Weights of a small GPT-style language model, trained from scratch on English Wikipedia: width 512, 8 heads of 64 (1 for keys and values).
MLP neurons of a small language model. Each row is named by its layer, matrix (up: input weights) and neuron, and shows model dimensions 96-287. Each number is 128 + 32 x the weight over its row's rms, rounded and kept within 0 to 255. Numbers have three digits each.
After each neuron's rows, "fires on" lists the tokens most often at its 100 highest values on Wikipedia text that the model never trained on; "fires in" lists the words (lower case) most often at its 100 highest values on Wikipedia text that the model never trained on. A number after a token or word is its count.

L2.up1078:137162164098131191122154152107154128105116159141109123123156098106072112144105086162098186183127162123084145116173134185165089103124131152091151139133075211141080100111120159116113141159128130098068178133113171154178157120157205087111151132075140117113134135095155157098117225161116151183097099137111112088154151109114166151113143103130115123076101161115106037142196127132085100138104051096158143040114109149141126078167149118164129111108136108144123096138069199104148053119145071161112084145125094178086197086120146153122099124125161135149142132139111117102132117069116124128
fires on: "Best " 24, "for " 14, "National " 13, "in " 12, "national " 5, "Top " 4
fires in: "best" 24, "national" 18, "for" 14, "in" 12, "gold" 4, "top" 4

L3.up1481:107150091143126102114102153137180160098062108165153125127126141144082180128163084093176114088150137067161059153111119107168117069146075154073135101118163136072098138168140166173111141129124095106104157180151190118103106118118083148112108160124099089178130108112125148118192124081142159149098104135094127124141162139127133075177124094168090119143135170108105142135176093144090134141164100149116125129115109183119193107135135135113127108114121122130156125109124089115158141125104160113118221117086100155101143164111172133130157169164164122090077158127127215108119184165087147150
fires on: "is " 18, "of " 15, "to " 8, "in " 6, "with " 5
fires in: "is" 20, "of" 15, "to" 8, "in" 6, "with" 5, "be" 5

L2.up1155:126156090089126137144073088185162078173100089114102124179150158106127196080121186127155149098152090166102204133089160146080121139111139111146203134181082115171040133129173117149205153092090118148111117165100195142136117144158116104146118134109093067142166134138157100077191130123116147195151179125089147128104118058073151082151159124173142147108101067084178104137099070144107093128120083117074119134132114098166192142091157206126093106103078173120139073136156101164068126122172156139081162129100119104185111104137116154123136122161134088094084165120150149188096129194152167112
fires on: "of " 46, "y" 8, "from " 6, "being " 6
fires in: "of" 46, "from" 6, "being" 6

L2.up1066:173155108158146132080138135146101112146143091121085129196155116153118128119079184144107120226138140112126157103142156128049176160148108045176193108131169109143065023170156094151065134112154154131145181148134078140170104131094136131152126090166151101165133097162153148110136075122082151096091135131140196124135163122142117154052099108067085083103146116120116121144176116157198170100091089114148117160163149127169143144113184074120134065149141076175076175109133153111154096153115136189114115176107101114164144098184114071156112132132091099066109111143180169133052162113116127114
fires on: "of " 56, "on " 5, "Of " 4, "that " 4, "From " 4
fires in: "of" 60, "from" 6, "on" 5, "that" 5

L3.up645:131117095166148154163142145066135125127169123084110100163131176075128107120072060126128145129103120116190143161177087086132095118198125076191074153188115113140092138121157110160138094162132136094114105166072131138114131134147093135142108075136150112193156180151146110104143166082196107183174080102062087084157108125126136127190106099142144145182114072140108078162142159108157051113162203186095138202080102164147177161137130150076179095132151104163109123120140102163074069140104091166079044089119044109139185138094117101114146175136145129170152185133158083121122133147107112156
fires on: "of " 33, "by " 25, "to " 14, "from " 4, "after " 4
fires in: "of" 33, "by" 25, "to" 14, "from" 4, "after" 4

L4.up896:144167098115079096166046082157159135119140152097101105157071122164141140093134114138162159135123116132122133152143105093095119117179134177107172140152105177161138128140118159154129114081159083150122084137117164163083160134151128117115144165143137167130119038190132090162112117117144092116155131130109096102162087174134115169148095115158177110129155164154128128106107090051082128089113164163204120107091144171038142146148090159120193135114091108138113176002129153190163152179168115126151188091044121138118166153155142142043132149097126137139137096078131110176206104116136140105
fires on: "on " 36, "by " 13, "for " 6, "1 " 5
fires in: "on" 36, "by" 13, "for" 6, "1" 5

L2.up78:113124139121140130110075095166136116145119092159120195177141120066126188179130185171086138131160135089129152147099118147062138153173106098100125119154160118144142121114110099197115113121143105100114129047057130169158113198114214123056126127190109115099115126135138096143095103090113078063158168105138142067122111109137096145072113138144127152095163109098137167140120082048093124115098102101086137143101195138093142155128081093181155148147157120128127145128069077180166142102147131093058164088142154128169123125145140072121160110130141087100138133174159095175125104123141117127
fires on: "of " 54, "l" 12, "that " 7, "in " 4, "by " 4, "All" 4
fires in: "of" 54, "that" 7, "in" 4, "by" 4, "all" 4

L2.up365:126137151094160126180121147122127141127110083119122176096109121139081066050143193161199158075070172068131151073080112164104151093143131148155104095131116141126097130137132109100178133159140212088129085135166204095139156137150139152168111134146155135141120188086104158129139091129113084143112125132119144130113144137120150097131131129137128107155155113122110142176130159136104149081096169156146169090148115119109142079110128115094158081101062106112139144117115123066155095199036131128104124117175130121086154112110098155213130201072086136147120101139111140105101132117146145063
fires on: "to " 34, "of " 13, "suffered " 6, "However" 6, "from " 4, "After " 4
fires in: "to" 34, "of" 13, "however" 9, "suffered" 6, "from" 4, "after" 4

L2.up1143:114123140097089124125143125118126123158121114110117157217137131099067111123191147152078165125118151190184073107158191125114073045178141124116166102122092170224128124130126052125165094114128102140140134102072122157175103151138128125153157140106184096099109125101163108148106113093142100168108117109117141139156164150123104121078153152045131130112126121103126133089184127116154068119113091129073189130080139138156070142091172159145118107196139116176163233140109160135180118145143077121115136141112126119137110132067162194147133142192153159145117140058163115149149197095127104081
fires on: "to " 49, "for " 36, "For " 4
fires in: "to" 49, "for" 40

L2.up349:190162140115147103153178179149084079155113111169166115127126190084109153124176137049192153070126095144089096090150116127072070104180155123115115125153077123161108099072160080138121144164164130110064183122094107161112106124094148058123142100146133124136159132132157154119178128157124135107125108113145055128074117119189065103101103131114072113137164133143093116180143132165131104173140090114147127163132145134141153130086095081112108151082163186187121124086127075166086125166147116121095106058093077079119194129130176098099085171077087096109111085172135131138113145150146181161
fires on: "of " 37, "Ram" 10, "ing" 4
fires in: "of" 37, "ramos" 10, "title" 4, "luayza" 4

L2.up920:147189079072142113138099156127113165128069139087110190135141165130128133139126159173077131091124203099136163124148145161159138183141101108107134062119103092103085105097146142169142069104112135156099100156165165139119113126057171065118115125167118123172115154122137152033153184121166143102123192123087159102074119067059097182088147132173128203139114116138081174181110188081131115057141144124133149129123114090156179097137104185121137167106136172144164109119127143127128103125079101140142073124105112150118198120131102148155127083108161122151107108107161098134115093194185143142
fires on: "of " 45, "from " 6, "the " 6, "ant" 5, "Apps " 4
fires in: "of" 45, "from" 6, "the" 6, "distant" 5, "apps" 4

L2.up161:174113090080078138147094125132121154153152097158162100114116192150078130134112125197102158113088098093155082135155126175135155139143162177114058144175149115130130104095135158114152065124171150103088087186141173111176166130150143106122124090131148142092104092127154154198167111130184146131087142134107075109143112172113126071177128131070177087141050076100173166140119124145145094134182154134123139140141066152133110143062136118167195092081142105131178058115097158171170137172163122130112153146147158094141115182166082158148072121120080116133122156139115138129131074134072116062
fires on: "as " 26, "u " 17, "with " 8, "in " 8, "from " 4
fires in: "as" 27, "with" 8, "in" 8, "châu" 4, "hôtel" 4, "from" 4

L2.up308:164137128128143140102156109079098123097111077152143169175174096141146121141133114134132137184164125142100117110093089175108127130153051099127096130122100163095128088201157100097097095136157148126193122140126113089152111114137145137139163077120131195128123113093116113119106083108128124067142124108083161099174095064088122081121121135204174088127131106098097146196150123181152140106150093098166122155094133133098051140142178081121153189106138172187118117091085159072142153166107140145145146099097134182174149119098151136149096092109107125099103101162177143175121150151157113139
fires on: "of " 70, "from " 7
fires in: "of" 70, "from" 7

L2.up917:151068129135172144152187152101064129118102146137092129190115102132107138137099137136081095169167134148106091195129148161120131105151145159091124057041171180087152112084093151113087091094142133152119192147101213129194082183121150080133100094155142173158162156143142190107133122103166096152147177132115138104117146070162112136141102068105174186098104155160120152192136123103122135107110103106125191118194117121183074147113140121110098158100122079116111133171155088169127170081132105154103103134105176141140168174162155124084114128106108088165164109115089098118147151173183095116
fires on: "of " 14, "on " 11, "in " 11, "video " 8, "not " 6
fires in: "of" 14, "on" 11, "in" 11, "video" 11, "not" 6, "cfl" 5

L2.up1467:125117161094143110117153135109060108117126159138150127154096148058101124065129155144126132187108114053112103061193156121128162101156090148126137094134139143117146181130150170108117187102142148124071072121212169124129124123226121156088048150089140103122127182139113066135119126153080159089098068172159138144152143195147098161065077085125069138127151127124118128114123134096081135076157180110126142121114140146060131107087147105137138122130153090105102164148210164170169147060134128139104088108175077074102117125098131171164123191140092072133133114083109100126123134135172129153
fires on: "of " 23, "began " 12, "started " 10, "after " 8
fires in: "of" 23, "began" 12, "started" 9, "after" 8

L3.up1462:235133082146172155149110086128135139092124134139116140092155149181149109138076160110098115130115128112113131104180172150095162093094117114105163123173121157167196151144158131118116066083123143118131197170129157171077186085153081146141079163135164109093129122099056153176121076119059136100107104145118088114088103105101131159133077114130139154111068128121151137121171057132173167186170088158164159172108095162174195087161114082137192142149175167110157144116036134073139095136104147115099125135110110148108194150129137119125128109129098142115108143127105170121169091098130179151
fires on: "0 " 25, "in " 18, "for " 10, "0" 9, "on " 5
fires in: "0" 34, "in" 18, "for" 10, "on" 5, "with" 4, "to" 4

L2.up786:070080074063130118160115121101121111151067116123127083145096119073129078168137125120146178107131133158149138153109089144143095148173103122156086130139148142144107122094136149161124134104121130062122122107158094140136111049085135200093217138121152122166124111125150180159169143116159097080134128103061127160098131094160084112161125136133205142156131102186131102108140102118121096094115180210097097085148096097133122070166122086095107107147117077108086155151163101085101106081127099178185114123140122096067117133123128126130140150103139091183112126137159126139146136150073096138
fires on: "from " 28, "to " 21, "From " 11, "since " 8, "ate " 4, "of " 4
fires in: "from" 39, "to" 21, "since" 8, "of" 4, "late" 4

L3.up147:136059163135075109097107121128150177218149187144098158072090156075132145178245129125186135146089103140123140049133107142133118064081108141099144135172110131148179212096118133191118160132126152094145082157113224140125211158141121095153114196108148078120146131128125136099080147139132118131125054124152079160142079164084078164147068136049127081141129163138099114110160113123123182075134116140184135107116159079106107115109065119063137091143140093140162193097096078089174114117135148130168134123177174136170113175084166225181123137147120138169136165120099156178105114081099138065
fires on: "to " 33, "of " 24, "for " 8
fires in: "to" 33, "of" 24, "for" 8

L3.up291:098101109149157132127119102100115124134148103124095179154135109139152114188102105142171147104173116148150100160080103144101138141137141109104163135067121192140147070179179108090182120122178181080102137132083083144113181127160112165135085146119098094110104140121091122130096119151085075168177133104054133152123098125096094093128119049151147158130131182105106122162116111189147124102125161151142189108156127166148142195150100093080137177159159147178092118185077109127185159117199153124137125081120145149121149067139183131141146096142110070117124116133089117134149101100156149147
fires on: "of " 23, "Street" 8, "Awards" 7, "II" 6, "Avenue" 5, "orders" 4
fires in: "of" 23, "street" 8, "awards" 8, "avenue" 5, "line" 5, "ii" 4

L2.up1465:087084101184201150076132145136104113156111110146140087137091139107158167112119157176058229141158073109124143175133108107177156142113084148147105074103120148100153142109146058092106066153110160134195178089119102138140121162124111190175129125089085140147120114091096133142176106086106106105080102120092158095134119098123109160162120174139190115149128161059100122102075119120105175100094108082092127137114133128148094111095153139153159160137099102194149053156147143134154199106071073131124190128124096110124124151125145158098112150023122146148135105145172113111113100097206115129
fires on: "of " 47, "or " 5, "ex" 4
fires in: "of" 47, "or" 4, "friends" 4

L2.up1127:200078145101145139099149133131176114175172119155054156207106119138162079134125120093145066096139149167180132165100170202134129135194130130093131157124129126087129115127130153107159170154150127150199127135083075118131122098197174109134099171114120146082088091111131110057142169082128118146114118171119108136085094175166124087119116116186126113198111147197130119100132121128138126135121108104083101164159172127192163105157175175180144142147083080158123108126121098143053181172131104189084108159121133098053095150157124036095095120112092121106123133167177080104130118135098112120
fires on: "of " 82, "r" 7, "hr" 5, "put " 5
fires in: "of" 82, "put" 5, "nasr" 4

L2.up520:172086131150172136110162077145165093117140132144159131118122115121131155074110144139134102157136112137068119083144135139150096072114146134066128146160126148122140078112178100149156073141141157172116142146090119092075191172093133112121125100149131128147138146074094158079085113100170111143092114182140114145127131088075172060146169168159164101204099066165189104148112148147128129090151151050171091110167166120112081074115153143124182082136101149100161090109088106180124143110088101176166151112186142149156146145134103180135107170119130141080161142170162096092098116132175093146
fires on: "as " 16, "of " 16, "from " 11, "Atl" 9
fires in: "as" 16, "of" 16, "from" 11, "atlas" 9, "roman" 4, "orders" 4

L12.up679:153163092000186161125168097137161164137113065080056132125162163152109094117086125135188115179110134084103124102129150187086103113080150113125173105167161105168080148145124123072116140145174088152141133148124155121110139130173164102133142070143104102140140120065167061085070120106135111123128153078085111121139156079159151155123101144129093159104097141108129122156171171092138112079119173100109098112104111182159142100143101129071149137120128103152158134102155178144153169106117112121196159169112128124062118126089129142115085169062184048167162148071149161065131109103123126143
fires on: "an " 87, "An " 7
fires in: "an" 94

L2.up856:152149107142143134157185056153121116118090105112111123122097122099151148087119197136135127152142125152132166152086132143132119144133121067051173156124128154153122151209123160129145154122120190151118139115150086068090144121148062131155115109145161172109117129154132121116086150142179110171132145137096119110132059110142180152183000126181135163107172114084118136204073152088066107167153104153147109183160170115105097129113132150098161112147154122127114103182130138161148120074109119129150108199093130119130108123117168144195106104170070169086168121179104168125108096142119065150
fires on: "of " 32, "State" 6, "to " 5, "ole" 4, "reference " 4, "ence" 4
fires in: "of" 32, "state" 6, "reference" 5, "to" 5, "history" 4

L2.up1026:149155152175145056082077164173112109222074121115169150096154104150109127127105197115113100116070111120084119104093156187144154135126159102076164126140127092126050025105156120178145160112186140144131158069079118133116140098103119122081114090111139102141092169118141113118173156087130147092109156129166090089095108120118106182112118139138127131082178150153137091160139120128093106123069156170073080195143048160169137142143121120153130067136122102207168150092080143132078103104111103184187161108131145154103140125131127107147068165144109102078134136163084202121154138172116162110
fires on: "by " 38, "de " 15, "By " 9, "in " 6, "del " 5, "to " 4
fires in: "by" 43, "de" 15, "in" 6, "del" 5, "to" 4

L2.up479:149103105161189069109124188101136155095092120172094109175089174131182095084176084100146106072159130112088111181088120117146108114134128137070165154122106113132120101101127148179110139154138112132136101160134147190067162136137160148081163116103125084112121114111149103167086164078107112120169155150111136150132093136072084134152098162149148152102133107129097126158146068113139139112078086121168156149164042142155153109221096137153128042084108161094113082107114124107095176196132137096168096146145168114102091134116088130145102142128186100150118106097133126096166122151169158109
fires on: "until " 19, "to " 15, "of " 10, "Men" 10, "From " 9, "Ab" 5
fires in: "until" 19, "to" 15, "of" 10, "from" 10, "men" 9, "following" 5

L2.up739:105128125115116145126158142129174178155133086154046161094112108106128215149109071146129165109160101117183095120128085118109102164166129144145163164076150150114157149216118141158109193107115108129124101098147144146167084118129105100144054135121105159136107065124156142172061142126160147129118120126160121095084141122093164148153114121132143146106123154144083150123176150150129086115173152157101125074198121074101085090099142148136132085121100122095093103164092103130162176087156155150176078181110114195114189126101111140158135180115143120134145148123109116157086128090139159093
fires on: "202" 25, "in " 19, "of " 10, "ed " 6, "tri" 6, "ISBN " 5
fires in: "in" 18, "of" 10, "2024" 8, "2023" 7, "countries" 6, "isbn" 5

L2.up51:108094147167177138083188142186053119188133113105126167113107129136134093054080130142125142133166178129108127154116134163103201125148089074127103103131106137104133105095181073126124103108136147115175187122136055148132099075074135137160139078188141114155129108144128157121118122125142118162075126078108175153111158151128039068063066166083099111090087071131092101118154133106070123161173160097095132083125091150188129133139114152124082118095150081128154157137145104094168101138110096134072114170107123124195116132130112119107152140061121098148142196157118142140117148167090132128
fires on: "of " 65, "from " 6, "sculp" 4
fires in: "of" 65, "from" 6

L3.up402:177110139114131123150085118127147130119087166153144106099093162138112127143163137121151161159139141161121091128135164168169128132170108111093154120081158115088074159178186156080149131169174173087130141123094100178083154111114155125203169143070118145195110155085173058123165173156146099124147128160181129087180098107150129105158093119167147165157128110091083145092112109139149115100188157082146111107182156192130055145137137127140161128202100131144162157133091173169100102114168116137131148057153103113091167115096156127143148159150113127130156118141145155137099103079119165170
fires on: "in " 44, "In " 33, "on " 8, "of " 7, "for " 5
fires in: "in" 77, "on" 9, "of" 7, "for" 5

L4.up1511:126067132133135176125059076102147113160136109135140120107138107163096162144159126157145190111176093085115121080103157081108121044137112131165106163117063096160130175157106181170132146126133127100118123145108181161130113156178159147142129098139154132108123163125168171163096126145148137123089112125112139177151063130141176080085125130111091192116139112109137150103147098098097094144102143136131166180150163067117132164076158172138138097150149102159097068121132170134148118111114252121168158161134152128103132134104083126115121116155123110118119120055116127087122067076153162179
fires on: "at " 47, "described " 10
fires in: "at" 47, "described" 10

L3.up55:122133139147119136044138152140076071130112124226144096049141134125134130196140124136162092102154149084131063072090133139136151051122139123092109129097138179128135056229158119070149130117111226130136092156132108104129091150156128116089126161179173123168103098181140129100091173199129143155107087131056146130120087093120200117110151183181130115135109090110114117156086127103091124196115148122107089165096127136142122073137186118144098140165089124136096148113080118093134141077136128148179115176117165150083106174108087105148132109161165124124101122108134204187192119113138154141
fires on: "On " 23, "on " 19, "to " 17, "over " 6, "of " 6
fires in: "on" 42, "to" 17, "over" 7, "of" 6

L2.up1248:121105117102095134101110073165081128103102125124162172165157165100124159090149141103170125175108129136109107125153211203151120149160104122143096171220140135101160111117093083121074155140101125136161138088059139128113164162126128139124134162179127148137156109148149196139077097125108073068165107138099147141121111103137146160171159114099115086095114087142105114146078127114133172072173172174112161163095131099143121115177160118161068130124118073106116196108061142156135170167144107135141138116085109128140146126161125136088149148128108149168146108136134136084136109127091100118
fires on: "of " 26, "New " 26, "ap" 12, "all " 6, "Moh" 4
fires in: "of" 26, "new" 26, "all" 6

L2.up1478:118190130160117149073090092077176150181109123105170117137160105124114100101104138173165140176112080135160115136094113119125125135124110103114175098099109140112149137095146150152109103088114147064107066119202151197114085141181120209106079114079111120132075089164027119141103125138139218164149113154152080125133125171152110137116142180118087140071089130142105164131107114122113163165130181111112141104113115123078106119143099119085069108186116127109132116087102123180185157113141096108153105143136129149067122066120092102099170103147135115146156151101137131099102084143164090166
fires on: "as " 19, "of " 19, "on " 10, "inter" 8, "to " 7, "by " 5
fires in: "as" 19, "of" 19, "on" 9, "to" 7, "by" 5, "for" 4

L2.up1000:091169091112144122117170120091112145135117107127114161117142157116077108161136169164136173205142103144147146095119124133102092103124175139120120163151192211145143134112097107084172132125088162103129158122097136088100131178130132140124166121116131215117167137147165101128132114158130099164090122107099180174227138160053094122082042188173095068133122130135089153158118163115152162102148103117106127143147137130158119138144147095132156146159066119126105153113131215100115119108204124111159128088157092140060112143078174178088180125151149142161162118144103171154122059124072150134
fires on: "of " 21, "for " 18, "in " 15, "about " 14, "to " 11
fires in: "of" 21, "for" 18, "in" 15, "about" 14, "to" 11

L2.up1310:147087142170166164153156092092124122137123138127122174105111119100175150044162117130154165122156097093092133173105174117182139143131121159102094206174119160076177150142115108134158131093118132166127207125135082172098142113109159176099104136151115096099133108126093051101139147154087119116128168119072121195082098134180158159119138179116148096155182072147134142142117234099126106129139107171145242201141092182072129111079158105117116139134099128149211105151198154081124148166136123141113131161101127157098108049153190120126151102133132092089097105091122097138136199163151128158
fires on: "of " 48, "elling " 4, "Lake " 4, "el" 4
fires in: "of" 48, "travelling" 4, "lake" 4

L2.up903:166091129170133133138142099079132164134133139118088154163087116170147148139100126126165182116087111138119145149150093107146106079136145102146120122094110119131071111092144084121109086121137151100130159101151143068095135102100106190151157115107160174136137132128136106141123109146145147117152136128078154166136078124114205134121100075145127104113176106111086106161171142150028145172169139129134120160149118129135093105080126094212164103161100103112119194112144145138115124067134129084117135123166128139093105139174083075135124099097075130192118134135160113079138145121166099161
fires on: "on " 22, "in " 22, "at " 15, "ire " 6
fires in: "on" 15, "at" 12, "in" 12, "chocolate" 4, "here" 4, "fin" 4

L3.up476:097179087128114079087152152133083064114157155181111178187101203123138154140171032176141128122167095091187176139134164186134114119203229178077121138121132135124149136117110106135158144139115114137131080077126097120117132201093173114157130132139131089113133130149126136112072087125125142145141136163052118100148128133112033082124121139150128115132143100113105183154071154161129139132173195167139168119151140154124108160113162134156131123131098169079114165122116144107156155151112068167147150132094103118123177121163126124145128142146129123120079191095147134192157077137090162097
fires on: "of " 43, "in " 12, "was " 8, "who " 7, "to " 6, "were " 5
fires in: "of" 43, "in" 12, "was" 8, "who" 7, "to" 6, "were" 5

L2.up244:185179147139114075193132085132079106210097140111103121137162143045062086135101159128142097115082216106159075163170133146141157099063160088128127120106094154189123161087102129180086133118095107144139128100139130076140150181179123164072109078097133127173143108180165074139139132136130098144073093092105109132140137118143128119171124150109139145118126169133193142139158148107087166167192179053153164152118089146116127138139120179121180090096158143116131136143189143117072128153125167092125101100150196137118145097125107145072146168100129093106126135129159078116145090163133215114
fires on: "of " 22, "to " 21, "By " 9, "by " 8, "from " 6
fires in: "of" 22, "to" 21, "by" 17, "time" 7, "from" 6, "before" 5

L3.up1108:141151071140088114122127160137131149097142152091136135187119132131144140156205106076114116122150154151137131149168085121158102112155141095156125128147083058142128121123140107178107133161058131126152057114120152142158135151096088155168059153182160128131151106141198141051132146148095112184103116098142095141146118160183093128128144101117176150117167186148096152171090152097159129120110191110180158129129177129159184140140093126075130040141157111156139176096029125184138147167088155185062146118128116098168154092149151126133151192175155157110173185107146119068153130165111162114
fires on: "to " 16, "of " 14, "on " 13, "from " 10, "with " 7
fires in: "to" 16, "of" 14, "on" 13, "from" 10, "with" 7

L2.up482:139150132107133189121167082116140094079094100145064124187106089076149113123166123126167113069101079152112169100115151099120141102152127152082163188172147098211114091150106101153099174127101150113151195111106066126154127053093170128084097110100127071122106151116143106162109112120126117092136130199078124108119112076131088128194149079100139163124099080116075084090131157135123067121134131118182092077121111135116147147144145070185145146151113113072137101227135105107124128151129150074186090107097163099125195087171131187105085163104159149092067102144121104059162122121141135155
fires on: "from " 28, "to " 25, "by " 19, "both " 12
fires in: "from" 28, "to" 25, "by" 19, "both" 15

L2.up284:082187092143190099137111052072159071102109101184127073163104140096188117154136141125095100161154196147110140095118139161084112131148107163094174125155157156144135152154113145157142128189171097128161124104130039080114111161085111156121129089119126103071157142133122096154149126092152141110113096107146079143090128134078167100151049125156165088104118085142145146148106113099166134123168140085154056116118137089139097112106101156050132076094106165143152139139171135096124123123074140137133173148109132086136180114182124160118120157126116150145100138155124119105217127118143117123
fires on: "the " 44, "to " 24, "of " 7
fires in: "the" 44, "to" 24, "of" 7

L2.up1274:178139149180181098086149122176171122125107091152080137186119098171109128092101166167185160097094137085104111138103120121204176121171171085174146140113111158101106082085116096147130185166149136141152132090099045121109100138081158101177151158122153082120120088103120126134078142116124139149178131154103111143080117170126111150126117150152145127058164076137134113152083147144141151123166137071165099130129098098141126139112161140070091195141111100135121124170110168122196109118143169117160187123077087060187110145130146125118165130124103117099125137116146152144128123165158163142
fires on: "of " 51, "in " 6, "or" 4, "af" 4
fires in: "of" 51, "in" 6, "vortices" 4

L2.up109:138129185092123161118110068046097128122057100172127142090079141091188143163075118138104169144177127120107139161154128128098116168126110101133147141087169143177116123089130123121129143173167128091134072133149093108098165165177135110172072106120158104089153105128097121146193162130118126063173132124123200133121116117120094086110088128139154090111115135148107104162127085138122129082151104141121145126139137152152089100116110123112107201081123139125131153154125103141152098100085147131121182103145094083084144159158140148053064109143125124107126120191122117139083155120133131155
fires on: "of " 54, "y " 5, "Public " 5, "the " 4
fires in: "of" 54, "fairy" 5, "public" 5, "the" 4

L2.up205:133099133138120203098131160123099142123087116108100129113084153142150164136127193121201108138103097126120091094154110172186092185119083153096191124135139117144105163070179117128121119081170093147128104077118085133109137058095096126198107132166147134062115110129145113134134082107144102097116177105097153135064135182143151121096053182146230144128105144157171131154114146043120106133131090141090176128192186120132144142143181145113100150136107143134192076124130071173130136150090141093112059146140147122158108130178127135144132158094158077107087162188102084116161105199110075093
fires on: "of " 53, "able " 4
fires in: "of" 53

L2.up96:162121183150090089129123095112163092139159087133167097154160120090178131118095132140131141139102082104137182202062182196146100120108149123123169155138154130122149101141135081153156154100141199231134145078121154037063136110124160136141118130077178131132083150125084114165043191090175122168158129151067116145111142127168141141165142090167137115132074113178087101117123132097113074144066126173127151131166092158134143148135136128136148215106186137089115143140094131109168145108110100174158087203138159085099133131139159139085105106054118154126170152167130059113147115099169127136
fires on: "to " 17, "of " 15, "over " 14, "in " 14, "on " 12, "into " 7
fires in: "to" 17, "over" 15, "of" 15, "in" 14, "on" 9, "into" 7

L2.up1509:100129085179189128160119146137090147190086130120104172130139085075139104144112159169183195158080154102155096154145061150152134151161140120135104073133124126081091121109086153135134091092137129146113135126134141110067116167135115146194131098173175172137157143192165079104189097129144130194168138138091152087190138166136116183155047134129059108145086137155131189101121082148082154125134159114175192167171140191115146143092103114095129146184099163135134137121127152191189128080120146140111157103153155161137165102133140207085142128134085090162189063094147181179119076103155166140
fires on: "to " 24, "of " 18, "on " 17, "for " 15, "from " 6, "in " 6
fires in: "to" 24, "of" 18, "on" 17, "for" 15, "from" 6, "in" 6

L2.up449:106137138084150150141125120176096100125089137144147160090156080138129127120095149109170155143098162108044148114145125146154131117183148157052171056160142201054104093117145104131168140121151104171152127079107127178102101119141117118109138109082135143145150151091150096141061067099131128120191167081113169134134066149112087188086064145139207106125168141156139104132165119143114111164163127145121215060164137157173161141167171128096121086129104146146109136146104132144094144116174162168150100116137090123155109112176138127119180087110151135087116085120097075151109106135145111142
fires on: "of " 62, "continental " 5, "aft" 4
fires in: "of" 63, "intercontinental" 5, "spacecraft" 4

L12.up393:149109126111098139062106140155132194097090084156084080083172127158132168118116078132133171146114079149122134131128122159081128089111097155165191165093070163159143076112075126097129073098171127126148078128099072148044108130149125116092068089049184108127114077131137099171157091116162161117134102144093106085132137081111135127094093114147130137118115155041134101181061107130088182122100136118082062077098160106171102092136128186076074108121161200128081200169131108115186151122135138077078188103122169108146108099092094200095152127076144114096153129158124170105135127154114186167
fires on: "an " 75, "An " 5, "M" 4
fires in: "an" 80

L2.up106:108116108177141080134132123150096109068107088152186164151128090094115120094123134147166148126101135190127144167149121096115139131156092178156111067178146133134141125066109098124150161044110154125119140138077128146110064159091145095164135192152133083156172113098167124130120123097062091086174141130132136127122166155120099163172076174144118128130106135127054153134135099100216112181124147118135106116054161134120149192185120137122101192142094155135158111021131082096110167140116154092114148164075130133138170128098138119061103160102072102085134102166081174141180068145136178118
fires on: "of " 65
fires in: "of" 65

L2.up881:098090137119147087104132102149156085133148184086136170125132105182122114166087199160179163178198085159135135166132070132128107119122057128170142096145135118123108160186174122099131119126112107119088147140214096061071094099172119136149135120123095192177079134156131153159150121192154146084133130168063072093113117131114141103194110119115181131134140169082139121125106140076119125135134185091194134087091140139166094133141132138123141162179136157067137204161143108111135159094139163155152112180115129096102183151177152090093117154146173103125151210083079139077161214129097144148
fires on: "both " 24, "Both " 12, "either " 7, "multiple " 7, "between " 5, "ate " 5
fires in: "both" 36, "multiple" 8, "either" 7, "between" 5